Part of a small language model's weights.
Architecture: rotary positions, no biases in attention or MLP, untied embeddings.
MLP neurons of a small language model. Each row is named by its layer, matrix (gate and up: input weights; down: output weights) and neuron, and shows model dimensions 432-527. Each number is 500 + 40 x the weight over its row's rms, rounded and kept within 0 to 999. Numbers have three digits each. A neuron's up and down rows have the sign that makes its largest values positive.
After each neuron's rows, "fires on" lists the tokens most often at its 100 highest values on Wikipedia text that the model never trained on.

L5.gate2437:505492543514467479442558465534496460455454555390500613493447509415499442471446467468513578556489571489490501492491474530530539550543504489496463554527519504517496433510519410520472481556578548519498587440567499505486508464510454504461529543490497573509453516563507424524497479536465538538
L5.up2437:586500562463412506522485529475566512451473567529506533446487550480480530487422578501503476524498520478511489489505445507538521517578478531386425556558521437520442529474599497446555549518504501507527542465520585553515485538453502524438518499499531469533490564470481486444479502505462547507
L5.down2437:445527514525488479557413484479555495585511489467513551469519475508546532516496469529607507523511554440519529497489550520478460481472557503551511542443443523469550518551449512518470527415574560512556480420507523610534469468492474446526417573446514589579479495489522472465536524466424506450
fires on: " and", " of", " with", " that", " from"

L5.gate1570:449521497503471556498507527464526495563492506503505517477482516477559472430521502465549460543505450463481529456533454515497519433537514432466544557542514509428505535399567489514507474507472446516466431468575527496450490492488491443537492505471543472466603456505505512526586548460493532549
L5.up1570:551543551471513500572541511503451551587504517540519551506450487509501545505544525473457490489500472483488508503523490488473558417477520444444493480511480623501444544471513567521427502431550445493527565481526513524500448515486506459439488591531532446469479453486497475549519484498479546428
L5.down1570:402459444527475495469502489526429447505540505545524503494483498495471483463453514434512485483496484595536592481439479456494500446524429485547472498469527523548510562480565500518521513509514427538474607471496458417533488488453471531541485535516517457500563527513477489519478473439519522473
fires on: " that", " any", " each", " this", " most", " enough"

L5.gate1223:588482477541525495440458420496506431576506554513552511475498522513464418486519493515498461547469495467443568610474516510530555438453529459541474438601518511489493528546487549538521507455540475547530541441491444464503450472511476422489472574503477496483480435498411539502474480500440508519
L5.up1223:583485427479468526500466418511508370442528527472507536467461464539539502513492479494528529556493535525559406540483553523494472545514461560443501536513504492521555579477490472493496577491528468497486457548566525466504539534518461488488553465469533464503533537396479533498473535488557573517
L5.down1223:476533434510393480512485491467525537453480507561503469507533532509608515500457543557503493455489455445559481468498409512489475525513523457503463496533474567522458491516517499462485520509511527499414531466583557549506556535475508450563548506500513543549441494457509552485537593506504474485
fires on: " of"

L5.gate1612:540526484500492441546504469512452496513526492540489487482589594504452457482495517521505481479515466475501439470452457520429488477490548448489511467533499490443466456475548509505513569591538489512455526544526588494410455500417449452497485549532460537505545469506501463542537522473488445484
L5.up1612:531467484537509518527499407484489550575515445493516488443469541456423515463473473507500472535496506569535474503510495508528536521487532527461466522410412405490544507426531430459452530523446522477455529446546576516537462539499475526564582479468469455608520518491462547513473469538480516467
L5.down1612:479519472511516564436553573525521506421479525471508424531486477566545532559474504529437535519568531428477511538444516519546506550458522488536541477544553593473439437442477618474515419565522579419596414533465476474496476478555493512479512522456500504458499499459538502492449503542479513514
fires on: " of", " finished", " spent", " starting", " completed"

L5.gate66:491443523439438443440538458485489534490513507419436573641525529497505456519554493490468554426478505538494544443459533553490572528475546490531492510364494567460487432431480452539464452521508496438426483488504513530543541496424541472513494522441494493503600471519517454488506501495498587540
L5.up66:427447475484484480468553494513525532539511530441522530607613551477486511500553541488447484502544535538493552510470573505506543495545497469491524512418551505477512481462558507524469472507480495521410514519494503533485519491445544475548496563476499447492510506524498505487538531519517540527
L5.down66:521536494465497451488522498479502531511467476479534545491469536500486415520522517466476549488576570501419471489489515485534482560555523459530535427516470486470529501506534477588551439493454516536504536527503500534491489539470408504507556558535468521433476440463576451478458464503474481529
fires on: " of", " Team", " Name", " ", "ity"

L5.gate2736:562486534472474506502543506506478513466492535465475490447606497472494519374486466466557526517461540459515532592452505510514495542545582460511492477498622535482523525466460424476495489508468513475568544509529507460479486516512512398507470545483445444534463478396518454492496546514543480435
L5.up2736:482482463520547589443443517541534532516499498488543450486565473511491527476474493555495505512522498505502480504456509506490565459515500480532481470547504486555428511486477416494502534473499387431514484492470536510514540497482558455512474507576473427478401470444436518505510489499504468469
L5.down2736:483488552589542427569497488458515443504456477423488450501469499486425547478473468445556469478530554535463523433472605486460458479494520413506547470479533464549523458527489488500514514522543521540491492513508478519453502476557515458520562456444546490532446408486498493569485515504510543536
fires on: " |", "\n ", " Decision", "it", " due"

L5.gate182:524493515471474505514525497518520503549466442506566518482524525550549480464512493489489552493461488501488371487538453518478543498508463473521462471529573512455511469483462553526472511497522581543513595471502462493528457467481517514504407582507496439524476512514473485563538522543443484536
L5.up182:524480551533415553497542574458507409485487505497485559517508464504531550488493470529486489456547528491438454453482470548488527552517460421526560537518451449506508445455496489507481510570506542486447535443522435505448521534502491518471509484475478486522519490509574528463493438533519525475
L5.down182:493570463517495447497430547521455510478453500494536509508562520517508561523579494495506484550490541534499470570519488513502543475499527512493523466471532564455501469541471516427519520458466565504467499585501541587501506475477471499512514460524523555535503475454426438512529500496523492449
fires on: " and", " after", " but", " of", " /"

L5.gate1269:453563492551500536486516504579493430521496533512538487510484484468571456519526528559549502547520501477473437505511446437524482488469502523488476485523486523512576486424486497525577496509551549540420447476511550504486495552496502547431505591536560501541448499534501553437505512469543525536
L5.up1269:486552441520520556542536446491501439508522469479541518521499466454565503500530432482552427512523472520495469505532514506540515497479486548550572534514474498459541494457512549578495581521487503528480513493543593450511503582482464554491549549557503487560575463578446545396432492510482490555
L5.down1269:488461542463503528466447507438498478476444531497473495506468538452547596461467501590505484564525488519528425464457550529564514449509484400446550599535537580536445505498467525539520484481481582516483543560537443494440480486536507438529451536549505598411483506497442494532488611511508477553
fires on: " of"